python train.py --attn_scale=0.177 --parallel_block=true --init="normal" --init_std_up=0.0232 --optimizer="adam_variant" --lr_mult_o=0.694 --batch_tokens=65536 --z_loss=1e-05 --train_tokens=316800000
MLP neurons of a small language model. Each row is named by its layer, matrix (gate and up: input weights; down: output weights) and neuron, and shows model dimensions 80-175. Each number is 50 + 12 x the weight over its row's rms, rounded and kept within 0 to 99. A neuron's up and down rows have the sign that makes its largest values positive.
Before each neuron's rows, "fires before" lists the tokens most often just after its 100 highest values on Wikipedia text that the model never trained on; "fires after" lists the tokens most often just before its 100 highest values on Wikipedia text that the model never trained on.

fires before: "\n", ",", "9", "4", "8", "5"
fires after: "9", "1", "2", " ", "0", "8"
L2.gate72:44 30 60 45 54 57 59 46 49 28 55 36 50 51 39 59 41 65 81 67 61 57 40 51 54 48 56 81 55 70 56 46 48 56 49 56 60 53 67 63 31 53 55 61 47 53 46 36 59 47 57 63 50 62 67 57 51 55 24 41 60 37 50 34 41 60 47 68 67 49 67 54 50 46 33 43 43 32 37 42 45 42 28 54 49 39 19 44 64 51 54 62 60 63 60 45
L2.up72:45 50 34 47 27 27 36 19 50 39 21 47 50 51 38 48 52 50 53 63 61 54 43 45 52 46 55 55 62 44 42 59 58 48 52 70 47 33 50 54 40 58 64 61 63 47 39 42 39 49 33 45 49 63 54 60 48 35 59 60 41 46 49 29 48 32 53 45 47 50 62 52 35 55 56 40 34 44 39 53 33 54 53 56 49 58 51 45 49 48 58 59 76 40 57 52
L2.down72:49 43 59 59 73 60 60 79 50 53 90 40 54 41 49 60 41 50 57 33 34 54 56 39 46 56 29 55 36 49 53 39 43 57 38 47 69 59 55 48 56 46 40 43 56 50 63 58 51 55 58 57 63 30 52 50 51 71 47 15 58 55 49 69 50 45 44 71 54 53 49 52 71 34 47 54 71 38 46 51 61 32 45 47 65 40 50 54 52 52 64 39 14 59 39 42

fires before: "9", " ", "7", "8", "6", "5"
fires after: "1", " ", " ("
L8.gate616:68 44 77 50 44 47 37 37 42 60 53 37 47 52 42 61 50 67 50 35 35 47 43 40 58 38 34 31 41 42 46 55 47 53 61 38 70 51 70 32 51 56 57 51 47 53 47 41 40 34 46 68 51 52 63 70 62 52 51 51 48 42 41 46 53 59 71 41 41 26 53 41 68 76 73 41 59 38 50 44 38 49 51 50 36 54 65 32 44 32 45 33 49 46 41 45
L8.up616:57 33 59 61 67 35 39 43 35 60 48 54 48 41 58 47 42 65 58 39 42 47 46 51 44 42 52 34 29 57 47 49 33 64 54 53 68 44 43 40 53 50 42 61 45 52 48 53 46 43 62 50 57 52 73 43 69 63 37 39 60 44 47 49 51 55 75 50 73 29 58 21 55 56 50 46 67 26 42 61 46 40 49 54 41 41 52 27 51 52 69 61 38 48 48 28
L8.down616:60 40 66 38 35 43 63 28 49 60 69 64 47 60 64 61 55 39 47 63 45 56 77 59 54 45 64 36 45 34 49 56 30 56 64 53 71 68 32 49 54 47 34 52 77 47 46 39 57 50 50 51 54 59 34 49 75 68 33 51 62 48 59 52 54 59 33 46 66 54 57 38 59 31 34 44 44 69 44 48 37 60 56 55 67 46 45 65 35 59 73 75 52 57 67 50

fires before: "1", "8", "2", "0", "4", "5"
fires after: " |", "°N", " ", "″N", " +", "1"
L7.gate543:70 54 36 71 50 36 72 57 50 45 40 74 55 42 55 49 47 51 57 42 59 67 34 54 31 43 59 45 50 36 43 40 67 58 59 32 45 64 44 55 57 52 43 69 53 43 43 54 52 47 73 55 66 70 36 44 46 43 63 66 53 41 55 41 70 62 39 33 62 55 37 62 41 73 67 27 43 67 63 55 50 49 62 42 46 67 50 46 54 41 40 41 25 54 51 47
L7.up543:41 72 66 39 62 59 27 35 62 51 48 54 43 61 67 49 41 72 49 42 46 41 90 26 51 57 37 24 35 42 41 49 44 52 51 66 44 45 41 61 64 41 47 48 23 38 68 62 35 41 50 50 41 57 42 58 39 51 59 55 54 45 23 55 36 39 45 57 47 48 79 40 50 55 46 67 54 26 53 41 38 41 56 51 42 32 77 47 66 57 30 62 32 40 46 57
L7.down543:47 54 50 61 43 51 32 16 45 39 50 61 41 46 68 48 35 65 43 45 63 61 75 47 43 55 52 42 46 20 37 47 66 36 54 53 63 51 59 54 65 72 71 29 29 57 50 63 48 65 45 45 49 56 52 62 59 43 51 48 32 46 43 33 44 32 57 42 52 51 55 39 36 55 52 59 51 43 64 49 55 69 66 45 47 53 48 54 37 33 47 36 15 58 50 33

fires before: "1", "2", " |", "9", "8", "3"
fires after: "|", "0", "7", "9", "8", "2"
L2.gate64:45 46 50 34 33 45 64 44 60 29 58 64 31 54 70 55 44 44 44 51 69 39 49 61 46 57 54 41 53 47 50 43 50 36 29 83 69 43 49 57 60 62 66 20 55 36 53 65 56 64 45 64 48 51 37 67 63 57 50 75 58 30 72 27 64 52 54 43 64 49 30 54 42 70 40 38 56 52 53 53 45 55 49 48 46 57 42 59 53 49 53 64 54 58 57 71
L2.up64:56 49 62 50 59 61 52 53 62 42 45 46 30 49 55 63 56 41 72 48 53 52 60 52 62 61 42 50 78 44 52 54 54 43 14 74 55 45 35 57 70 74 59 55 63 31 55 60 47 56 32 38 44 64 71 50 40 58 65 54 69 42 47 35 48 50 51 46 69 60 50 60 27 62 31 35 31 43 58 75 42 38 42 49 51 49 52 57 54 41 49 45 49 38 43 63
L2.down64:60 52 67 46 64 61 53 57 54 57 40 51 53 46 36 54 61 48 65 42 42 61 37 50 41 58 26 59 55 38 49 57 64 39 42 54 58 38 36 56 45 55 62 76 50 47 45 44 32 39 39 35 61 61 64 52 39 34 67 36 69 63 46 56 24 48 66 68 39 47 47 81 37 49 51 55 50 60 54 54 46 48 38 46 39 44 38 32 53 44 52 34 58 50 42 31

fires before: "0", " L", " |", "1", " USA"
fires after: " ", "-", ".", " |"
L7.gate49:35 41 71 42 47 36 49 61 39 52 51 40 47 56 55 52 51 41 42 46 58 61 41 47 54 57 52 57 50 71 53 48 60 37 46 53 47 58 43 45 63 54 46 37 21 61 48 56 38 49 57 62 54 44 24 58 58 56 50 47 50 63 35 57 71 23 47 66 48 44 47 47 25 54 54 51 56 24 58 54 37 68 53 57 41 61 31 49 42 30 62 48 28 51 36 61
L7.up49:49 38 62 50 63 57 41 48 56 46 48 37 54 41 47 40 44 50 53 31 38 31 90 37 49 57 39 42 62 62 41 40 58 44 54 53 57 48 43 75 56 25 51 58 41 36 47 46 42 35 54 75 46 38 52 65 55 49 43 63 44 48 56 62 49 38 49 58 51 54 48 40 57 41 56 46 41 53 58 83 54 57 21 68 48 45 53 51 15 56 39 47 48 28 45 39
L7.down49:62 42 52 42 51 70 41 50 61 56 57 35 63 36 61 48 78 52 60 62 55 38 54 67 63 81 35 73 57 51 66 60 42 46 40 46 40 55 50 75 64 37 62 70 62 47 64 47 65 52 55 53 44 59 54 47 45 53 42 85 22 44 49 49 32 58 47 23 57 51 58 45 59 42 42 43 42 57 47 62 55 61 32 67 54 55 47 69 46 39 29 47 44 39 49 54

fires before: " ", "1", "4", "3", "2"
fires after: " |", " |\n", ";", ")\n"
L8.gate557:46 47 58 51 45 44 61 47 31 48 37 57 57 50 63 21 46 67 39 49 59 68 58 51 45 41 42 48 59 41 54 40 69 67 46 47 52 43 54 58 74 76 65 17 51 67 67 69 51 49 33 47 45 64 49 49 46 71 50 48 53 59 52 51 60 74 52 40 63 41 26 61 54 52 47 49 47 51 65 59 37 61 55 59 32 42 50 40 39 50 47 38 49 65 54 31
L8.up557:52 43 62 71 67 41 51 36 57 45 46 38 42 48 55 37 62 47 54 41 56 44 52 54 54 27 52 49 59 27 53 45 65 55 54 47 51 46 57 56 69 72 54 39 76 51 47 56 41 44 35 49 48 54 58 59 42 71 34 40 50 38 52 49 66 65 70 32 78 53 25 69 56 78 46 42 71 59 46 79 57 51 61 66 43 50 52 50 55 63 52 43 46 70 51 50
L8.down557:46 48 46 70 59 60 37 55 65 63 53 19 50 60 33 58 52 53 63 60 35 21 53 49 55 56 62 48 62 41 45 70 60 26 71 40 49 42 74 37 63 58 39 64 74 36 46 32 49 56 52 47 39 44 56 64 28 44 61 48 43 38 54 51 52 48 71 54 37 60 51 62 67 69 51 36 53 37 54 43 64 39 37 45 45 66 56 60 47 73 51 50 53 51 32 76

fires before: " ", " Total", " |\n", "1"
fires after: " |\n", " |"
L7.gate323:48 39 60 60 44 47 51 62 31 36 33 61 46 23 46 40 43 57 29 32 71 59 45 57 58 27 26 62 46 41 47 63 83 57 59 57 56 44 59 48 71 51 45 53 61 63 49 68 42 30 38 60 49 62 48 64 46 61 40 70 26 52 49 39 45 67 58 70 57 53 63 42 53 46 59 44 48 51 70 61 47 62 64 51 26 54 58 33 26 35 53 24 53 44 51 55
L7.up323:54 36 60 48 61 45 54 62 32 33 40 64 52 50 44 39 52 53 62 46 43 57 48 65 50 47 58 52 74 44 51 52 66 43 38 32 48 33 71 66 71 59 39 35 72 53 60 61 48 37 30 47 44 51 57 66 42 60 45 51 29 60 45 34 47 72 70 47 56 57 45 38 60 35 59 52 65 49 66 85 57 59 64 49 47 40 47 51 42 38 78 37 59 52 61 49
L7.down323:65 41 36 53 36 55 52 71 76 41 50 64 40 52 42 62 52 44 76 58 54 43 55 60 39 54 63 41 52 58 53 54 42 40 41 46 58 50 46 43 40 46 37 34 57 44 71 46 89 41 30 37 28 68 67 50 33 51 65 62 49 37 57 38 44 69 54 52 30 51 15 52 62 42 35 34 65 42 37 75 61 49 46 43 60 62 42 59 56 47 36 72 60 46 47 64

fires before: "1", "3", "2", "4", "7", " |\n"
fires after: " |", ";"
L7.gate561:44 58 55 54 47 34 55 47 55 55 45 64 52 38 45 54 51 72 21 45 69 48 54 40 46 63 53 46 48 28 58 64 55 69 52 63 55 39 52 47 52 21 52 44 65 75 51 45 37 36 37 55 53 43 50 41 40 62 47 55 31 32 41 57 17 68 41 56 75 46 40 62 47 61 58 48 74 60 35 54 46 59 48 46 53 63 69 36 46 54 52 62 43 56 62 42
L7.up561:54 69 65 64 54 57 53 82 47 39 44 38 58 44 38 41 43 61 64 41 54 55 45 63 43 28 75 52 44 51 49 37 59 60 58 33 46 29 41 54 66 49 59 52 61 36 68 66 47 63 47 51 36 51 53 55 45 68 35 23 52 52 58 62 59 68 68 43 63 39 64 54 54 31 73 52 37 54 58 61 32 24 72 58 50 46 45 34 52 75 77 36 58 63 43 52
L7.down561:41 34 49 51 31 67 72 47 60 59 17 59 60 59 59 43 59 56 53 59 59 36 58 48 27 76 26 43 58 50 46 54 37 40 66 52 53 43 64 19 50 43 41 48 63 42 50 55 56 39 45 55 35 62 75 39 50 59 57 30 34 45 55 49 56 56 58 44 56 44 53 51 41 73 27 36 77 52 50 68 32 48 59 56 40 44 60 68 42 51 39 46 47 62 69 24

fires before: " |", "2", "1", "–"
fires after: "|", " ", "1"
L2.gate637:64 60 58 39 56 46 47 31 44 57 71 43 38 32 62 55 51 42 43 46 55 61 66 35 64 40 47 71 78 53 40 36 48 54 53 75 78 40 50 62 77 59 49 33 49 45 58 58 43 43 37 61 49 57 41 57 45 41 49 73 51 34 60 60 61 57 49 39 56 60 28 35 54 63 67 49 62 58 63 62 60 58 49 47 58 53 60 48 46 37 49 37 61 42 46 38
L2.up637:55 50 57 60 64 34 35 46 53 53 39 70 37 55 52 50 65 45 36 40 37 31 43 38 69 55 67 48 56 43 37 42 72 40 39 55 46 71 62 61 65 20 57 27 44 48 42 40 71 52 39 52 45 41 59 59 36 52 51 58 71 33 41 36 51 66 66 38 73 77 42 45 57 64 36 46 43 58 50 74 62 25 53 51 82 52 59 27 63 56 58 20 31 50 45 73
L2.down637:52 44 52 50 52 40 37 59 65 47 41 63 35 55 46 50 65 60 45 48 46 37 40 50 69 71 62 49 54 24 35 45 79 42 46 52 45 60 50 71 49 14 67 31 49 46 30 33 60 42 30 50 57 35 71 72 42 46 49 56 67 37 38 43 44 47 72 57 54 77 45 58 44 45 24 53 48 56 52 56 54 35 43 50 66 51 46 16 78 56 53 28 41 65 32 77

fires before: "3", "2", "4", "5", "6", "1"
fires after: "0", "9", " |", "."
L11.gate562:48 38 48 45 62 41 55 69 31 41 73 54 43 45 52 71 46 37 63 43 43 48 50 38 35 23 61 34 36 58 50 48 64 43 61 67 71 50 56 43 66 31 43 52 41 43 55 48 54 49 61 58 54 76 34 44 59 38 52 52 63 34 48 41 52 55 45 61 62 56 48 47 65 52 51 49 59 31 53 58 42 41 16 45 66 50 64 45 59 45 59 46 61 56 40 56
L11.up562:43 63 59 29 48 53 53 59 35 52 46 35 24 53 65 48 65 45 57 40 79 64 46 54 54 43 50 29 39 59 47 57 49 40 73 56 49 51 47 56 56 58 58 36 33 43 62 42 44 48 37 24 51 57 52 44 38 54 48 55 46 33 38 55 54 57 41 54 43 41 58 52 26 26 30 48 63 25 43 49 51 48 48 36 55 54 20 66 45 54 43 31 50 33 48 51
L11.down562:47 49 52 52 71 50 44 55 58 45 61 48 45 44 51 70 28 31 55 60 48 54 60 47 45 64 47 62 55 65 40 64 59 49 47 58 52 51 52 87 56 28 39 60 50 53 50 53 46 47 47 56 71 46 57 36 58 79 51 44 45 59 13 64 63 44 40 39 31 54 36 29 43 66 65 37 57 37 28 65 12 32 35 48 65 49 52 53 65 45 54 53 65 57 38 35

fires before: " |", "1", " ", ")", "2"
fires after: " |", "8", "|", "inc", "0", "9"
L2.gate141:59 52 76 48 59 52 59 32 42 43 54 58 58 38 48 53 56 56 45 41 61 65 36 47 41 46 55 43 55 49 45 44 67 57 45 44 75 53 58 65 72 39 54 42 36 64 68 62 38 44 46 59 77 46 47 49 51 53 46 72 50 41 60 49 63 53 59 38 60 49 29 61 56 60 51 52 44 60 64 55 54 47 63 53 38 52 72 38 50 28 51 51 39 50 39 47
L2.up141:59 58 49 41 64 44 47 37 62 53 53 80 66 58 63 45 54 60 49 56 55 25 54 56 45 51 67 50 50 49 56 40 53 33 56 56 58 52 33 55 53 48 56 33 16 44 59 68 50 46 70 46 44 55 35 66 48 55 63 45 53 23 37 50 46 61 33 58 51 40 45 53 42 52 44 41 35 57 57 45 43 55 70 59 55 45 43 47 67 33 58 44 43 47 53 37
L2.down141:51 46 62 44 57 46 45 54 78 65 64 76 63 67 66 57 52 65 32 48 44 31 58 68 52 56 53 62 56 50 43 41 50 36 58 50 62 51 39 54 62 33 61 37 31 51 38 74 47 44 64 55 45 56 39 76 39 61 56 45 40 33 31 45 38 74 49 69 59 36 40 52 44 51 50 34 42 54 63 49 53 54 66 47 54 51 43 57 78 35 61 48 55 51 60 43

fires before: ",", ".", ".\n\n", " |", " and", " by"
fires after: "0", "6", "5", "1", "9", "7"
L12.gate573:65 50 42 58 47 52 48 54 51 52 57 57 60 41 32 60 33 46 31 31 52 72 25 66 63 42 41 48 58 34 49 51 61 40 56 67 51 49 49 58 54 56 62 56 48 42 41 48 60 56 55 55 86 53 48 47 57 50 51 39 57 55 47 36 70 37 52 57 45 35 43 54 51 41 38 59 45 63 55 66 29 55 47 57 53 42 48 51 45 31 52 66 51 62 55 64
L12.up573:55 45 47 25 39 55 47 51 40 38 42 28 44 55 51 45 43 48 51 65 55 77 38 41 50 59 59 62 40 57 65 47 58 45 62 56 58 54 48 42 47 48 40 76 62 50 47 48 54 46 48 48 54 48 64 41 62 41 48 82 49 20 58 39 35 40 51 67 43 47 61 45 36 55 47 45 40 48 47 40 51 40 41 46 46 56 51 20 46 40 28 43 49 53 42 26
L12.down573:60 43 56 59 43 82 53 54 55 53 67 43 56 52 65 52 57 62 23 44 46 53 52 39 37 64 63 52 63 46 40 57 56 32 28 50 62 33 25 33 49 54 55 57 27 65 51 58 35 50 63 35 51 23 61 62 26 39 46 36 39 61 22 57 73 40 45 78 49 45 39 63 83 35 38 67 38 53 48 51 77 55 68 41 59 49 45 39 63 49 38 63 64 56 42 55

fires before: " ", "0", "6", "3", "1", "8"
fires after: "1", "5", "7", "2", "9", "6"
L5.gate509:53 48 49 77 46 59 56 36 39 56 36 43 49 56 52 46 42 48 40 51 39 77 70 36 47 62 38 47 22 52 46 37 49 62 50 74 64 52 76 43 35 70 43 35 51 68 44 55 44 52 33 38 39 38 38 80 59 49 52 34 52 55 39 64 53 56 45 53 54 30 34 28 67 37 38 53 74 44 56 49 44 45 58 43 08 41 62 15 59 46 41 36 52 31 56 44
L5.up509:51 53 71 49 65 18 55 23 52 57 65 75 34 53 64 52 49 58 56 45 74 40 50 54 34 42 34 37 47 45 45 29 65 56 14 77 52 67 48 46 60 48 49 38 45 42 38 74 30 58 34 61 56 73 29 70 61 54 51 36 34 35 77 31 62 69 46 28 57 48 32 44 54 49 43 59 59 62 72 73 38 52 48 36 67 68 53 51 48 51 51 57 34 60 56 51
L5.down509:53 39 60 48 42 64 40 54 51 63 59 45 32 31 51 62 40 64 47 27 32 61 61 42 53 65 37 61 22 59 29 29 43 62 47 48 48 52 57 37 50 46 50 57 46 51 48 54 56 43 38 46 51 67 31 62 49 54 52 59 41 47 26 50 52 38 50 62 46 40 65 39 56 35 44 51 59 56 26 63 41 41 47 64 35 50 43 35 54 59 59 51 54 31 45 41

fires before: " |", "1", "al", " Paul", "2", " by"
fires after: " |", "|", " ", "M", "-", " S"
L8.gate309:28 44 69 39 41 56 56 40 59 62 62 49 51 27 53 35 55 72 55 37 53 63 37 47 58 31 43 45 57 38 51 40 51 52 50 69 62 44 57 55 67 41 64 27 45 44 55 53 40 35 53 69 68 48 25 55 67 64 52 47 43 59 52 46 50 43 42 47 48 35 40 52 51 60 61 44 53 55 33 60 26 53 36 54 38 71 67 34 58 33 46 45 50 41 48 44
L8.up309:64 44 70 37 60 48 74 17 62 52 76 69 69 43 57 39 47 52 64 40 54 57 36 33 61 42 56 42 46 51 46 35 54 45 50 51 51 37 63 52 71 50 43 31 48 50 55 44 46 52 74 63 64 59 36 45 60 77 48 32 62 47 47 61 60 45 38 36 58 41 39 47 60 71 62 49 44 59 50 69 31 40 45 43 70 59 74 44 74 26 65 49 61 44 56 51
L8.down309:55 33 54 52 42 44 36 47 60 36 34 64 52 58 56 40 60 36 62 62 55 53 57 50 55 52 65 42 27 53 60 35 67 32 65 63 23 66 61 36 63 54 45 54 48 63 54 48 64 62 55 43 49 80 59 49 53 45 59 32 65 34 37 52 59 68 55 41 55 58 46 67 45 45 59 58 49 51 67 38 47 55 59 34 65 38 68 46 58 42 52 39 54 51 46 54

fires before: ".", " |", "–", "7", "5"
fires after: " ", " |", " ("
L8.gate172:64 37 48 49 47 60 54 72 57 48 72 35 61 41 71 63 54 63 49 58 26 37 48 57 46 62 33 40 34 47 47 50 56 48 44 31 53 45 64 47 50 56 47 53 48 68 43 29 42 39 36 39 52 41 29 42 44 69 28 53 63 26 35 55 51 54 62 45 49 52 56 40 27 68 51 47 53 30 56 64 50 53 37 53 38 68 70 56 40 42 32 40 63 04 42 62
L8.up172:71 35 31 63 47 42 36 50 47 75 39 54 57 31 68 49 41 53 55 54 36 63 52 60 63 64 43 21 41 44 46 31 37 36 56 31 63 32 75 52 62 40 45 32 55 80 65 40 51 40 46 52 46 64 58 55 44 51 14 48 51 38 28 51 48 32 63 48 41 66 62 41 42 59 63 54 57 45 79 56 50 38 19 34 42 57 46 65 59 52 32 48 57 50 28 55
L8.down172:45 66 51 47 74 60 49 70 35 49 48 49 48 41 34 47 42 48 48 70 45 61 58 52 51 42 72 51 62 61 32 56 50 52 66 72 46 50 55 68 56 37 45 54 40 30 65 66 60 81 66 46 44 61 46 43 61 42 56 46 39 38 70 58 47 36 57 35 61 47 70 44 55 21 37 55 69 59 53 44 51 71 65 58 60 56 56 57 49 51 64 72 41 61 87 29

fires before: "0", "7"
fires after: " ", " ("
L5.gate820:54 41 50 46 33 36 58 53 47 27 60 47 41 55 68 57 45 52 61 37 27 49 56 65 56 56 38 55 43 36 40 50 65 21 37 44 53 57 40 37 46 46 52 34 71 49 52 52 69 54 55 32 49 37 47 63 48 37 29 59 58 52 38 48 78 44 48 49 38 52 58 59 30 43 48 36 58 21 63 61 46 39 39 27 42 57 48 43 39 33 62 41 47 50 13 57
L5.up820:41 52 48 42 27 57 33 41 55 61 41 42 56 43 54 66 58 88 53 54 71 50 59 56 42 46 43 37 42 40 64 62 47 48 44 53 58 68 61 33 59 33 47 53 63 45 69 62 36 47 53 49 48 60 61 48 57 37 65 46 40 40 53 44 45 55 21 56 58 37 42 36 58 52 52 64 62 38 47 70 43 49 54 63 29 52 43 46 52 55 60 49 73 53 45 76
L5.down820:62 51 53 42 47 64 50 42 50 48 52 68 30 47 55 49 34 66 66 61 54 55 48 58 56 55 29 52 55 61 46 69 39 44 58 34 50 60 52 37 80 43 54 67 71 56 71 63 61 62 43 57 32 52 71 55 30 52 48 53 41 34 49 40 30 50 31 40 53 29 50 25 68 40 52 63 51 52 37 40 50 63 48 66 43 47 44 58 48 78 66 53 57 56 45 58

fires before: ",", "1", ".", " –"
fires after: "1", "0", "9", "5", "6"
L8.gate377:47 52 43 55 35 62 62 58 34 49 71 59 51 19 44 68 37 50 35 28 64 44 68 45 54 46 49 41 49 38 48 73 54 62 64 58 60 37 32 31 56 49 46 39 42 59 43 41 31 42 45 61 53 51 57 64 63 48 38 45 66 47 53 21 34 48 66 70 50 49 68 67 74 51 59 74 65 32 70 39 41 56 40 27 45 43 69 17 33 65 37 40 52 45 49 48
L8.up377:19 18 59 28 48 53 40 36 58 37 48 45 41 50 53 39 51 58 27 60 56 43 35 71 57 33 42 54 35 49 55 47 56 44 83 65 52 42 59 59 55 55 70 27 59 35 70 45 38 37 30 38 52 67 56 49 42 42 27 37 41 46 46 40 45 43 35 59 55 64 36 37 51 53 32 39 85 51 15 49 42 45 63 65 47 77 77 46 56 30 53 70 51 39 58 82
L8.down377:55 55 46 48 63 52 35 76 56 57 54 53 64 36 54 52 43 48 66 32 60 67 50 56 48 42 35 40 38 47 57 51 78 36 70 40 64 31 65 35 62 52 46 60 41 49 43 48 48 51 39 83 50 75 57 49 38 35 37 45 72 48 50 52 64 49 61 32 66 43 31 59 56 25 61 57 33 69 46 31 36 68 52 64 56 60 46 40 53 32 45 40 42 63 64 56

fires before: "0", "5", "'\n", "',", "6", "1"
fires after: "0", " ", "5", "4", "6"
L8.gate476:71 54 27 50 50 38 49 59 64 29 47 58 63 35 64 41 64 50 45 42 38 69 41 31 40 51 68 37 38 61 37 48 67 54 67 41 39 51 43 56 52 70 59 45 62 77 53 54 51 59 63 35 44 48 54 51 47 54 48 37 54 41 25 46 54 45 53 47 69 61 33 53 45 25 56 54 61 31 60 49 54 66 62 48 34 68 60 46 39 67 52 47 57 75 57 48
L8.up476:48 70 45 49 42 51 62 45 58 51 62 34 38 36 69 45 55 56 43 64 53 57 46 57 31 57 49 41 61 55 31 57 45 52 60 63 70 66 56 28 53 57 56 36 38 36 58 56 63 53 50 54 36 51 50 34 44 46 55 63 61 71 35 58 46 40 40 32 61 69 58 46 47 46 31 56 63 34 41 57 19 56 68 37 48 68 42 59 52 41 40 56 62 47 48 59
L8.down476:64 53 57 53 71 36 58 44 35 69 69 44 53 75 39 65 56 51 49 61 22 81 37 40 48 41 45 54 37 63 51 43 58 34 43 46 35 35 37 40 61 52 47 69 47 64 44 46 28 54 23 58 41 31 74 52 39 46 46 50 61 42 53 59 48 52 54 55 50 57 46 47 49 44 67 52 54 40 38 58 61 39 30 47 57 71 64 49 35 82 51 60 40 36 50 31

fires before: "1", "8", "0", "2", "3", "9"
fires after: "born", "1", "2", " Website", "\n\n"
L7.gate600:34 42 62 40 69 42 55 44 52 55 60 51 34 39 43 52 72 63 35 54 41 48 51 68 45 34 46 36 77 65 41 53 79 56 53 65 71 57 51 35 64 36 53 56 68 49 41 79 62 58 44 44 52 69 26 49 57 49 45 50 49 45 70 60 70 49 48 70 65 51 30 50 45 87 58 37 49 52 60 54 31 60 45 52 51 73 71 39 30 28 50 46 44 35 47 41
L7.up600:42 59 32 49 27 74 43 20 44 42 59 50 34 40 60 80 52 37 41 38 48 40 42 56 51 61 40 44 62 50 43 35 43 54 46 73 41 56 52 48 45 56 71 58 25 66 36 45 61 44 46 27 31 55 25 47 49 49 46 58 30 46 34 75 42 55 46 41 27 49 64 50 38 42 19 59 46 38 45 20 59 69 42 38 51 42 64 46 41 46 44 45 59 21 36 53
L7.down600:50 66 65 60 44 67 53 37 59 43 24 60 56 49 49 44 70 39 43 60 52 59 51 57 55 55 48 45 41 21 55 43 32 54 39 63 64 63 60 48 60 58 48 40 42 61 73 39 50 25 82 49 61 47 52 67 41 55 33 59 46 35 73 63 40 40 46 51 42 41 63 42 52 36 32 63 56 57 52 45 40 49 50 60 62 25 30 55 51 36 50 30 38 46 49 64

fires before: "1", "2", "9", "8", "P"
fires after: "0", "7", "1", "3", "2", "9"
L8.gate416:46 59 24 47 24 47 47 52 49 47 57 41 50 59 50 62 56 47 54 49 28 73 52 40 49 54 31 57 71 59 56 72 53 31 62 48 50 38 53 37 53 77 49 40 38 64 24 47 70 67 62 55 64 47 41 55 53 68 32 71 38 65 49 45 39 56 46 58 31 28 45 58 47 61 45 50 55 23 48 37 56 52 32 40 46 35 27 58 51 55 60 43 62 55 53 48
L8.up416:53 57 39 58 25 61 44 46 37 47 52 16 60 61 35 43 50 59 59 46 41 66 48 56 55 44 34 70 49 20 38 52 50 37 57 52 46 48 60 57 30 68 30 52 45 28 42 28 50 54 48 38 63 48 55 42 45 72 48 69 26 64 35 30 32 08 58 60 26 60 63 39 48 57 29 52 39 27 54 58 56 35 36 60 50 51 26 52 57 58 50 51 76 45 54 48
L8.down416:50 39 64 40 43 59 36 47 61 66 29 48 54 44 61 50 61 74 46 32 52 48 63 62 53 50 45 48 37 39 45 38 43 69 50 51 49 54 43 71 46 30 59 62 54 30 62 54 37 29 40 50 59 36 62 37 22 30 65 36 67 53 66 35 68 32 45 52 57 59 67 30 53 25 53 49 46 67 61 63 39 55 72 62 58 75 70 45 66 60 47 73 50 51 48 53

fires before: "-", " L", "0", " Gl", " D"
fires after: " ", "-", "\n"
L7.gate612:48 63 62 44 40 32 52 51 58 51 29 37 44 55 44 56 64 62 43 41 66 65 60 39 58 06 39 30 45 50 42 26 80 70 61 42 61 44 38 64 49 38 38 32 40 48 53 52 27 55 19 46 38 57 43 58 66 51 46 47 30 50 50 40 82 59 56 36 50 65 41 49 51 44 63 43 49 57 57 51 38 73 55 61 51 47 51 31 49 21 42 45 43 86 33 48
L7.up612:54 40 43 41 47 29 33 33 58 55 46 47 71 55 46 54 53 37 49 38 48 41 37 36 41 30 44 49 46 67 49 71 56 64 72 40 58 54 59 54 56 53 64 34 56 46 53 24 33 48 20 57 53 48 50 71 39 44 42 61 45 64 53 43 45 37 62 60 40 68 58 32 43 41 66 58 51 31 55 56 25 71 51 62 35 64 58 58 45 56 59 88 32 54 45 68
L7.down612:44 52 46 52 39 39 41 56 44 44 52 38 63 31 53 36 37 46 37 64 37 49 40 76 70 60 45 68 68 41 57 54 47 38 55 65 36 45 36 27 33 47 55 63 50 38 68 56 60 44 57 24 70 60 49 54 35 40 57 49 56 47 58 53 57 15 36 60 55 52 53 63 37 58 54 54 42 75 58 29 46 56 40 58 40 62 72 63 63 63 54 52 43 05 47 54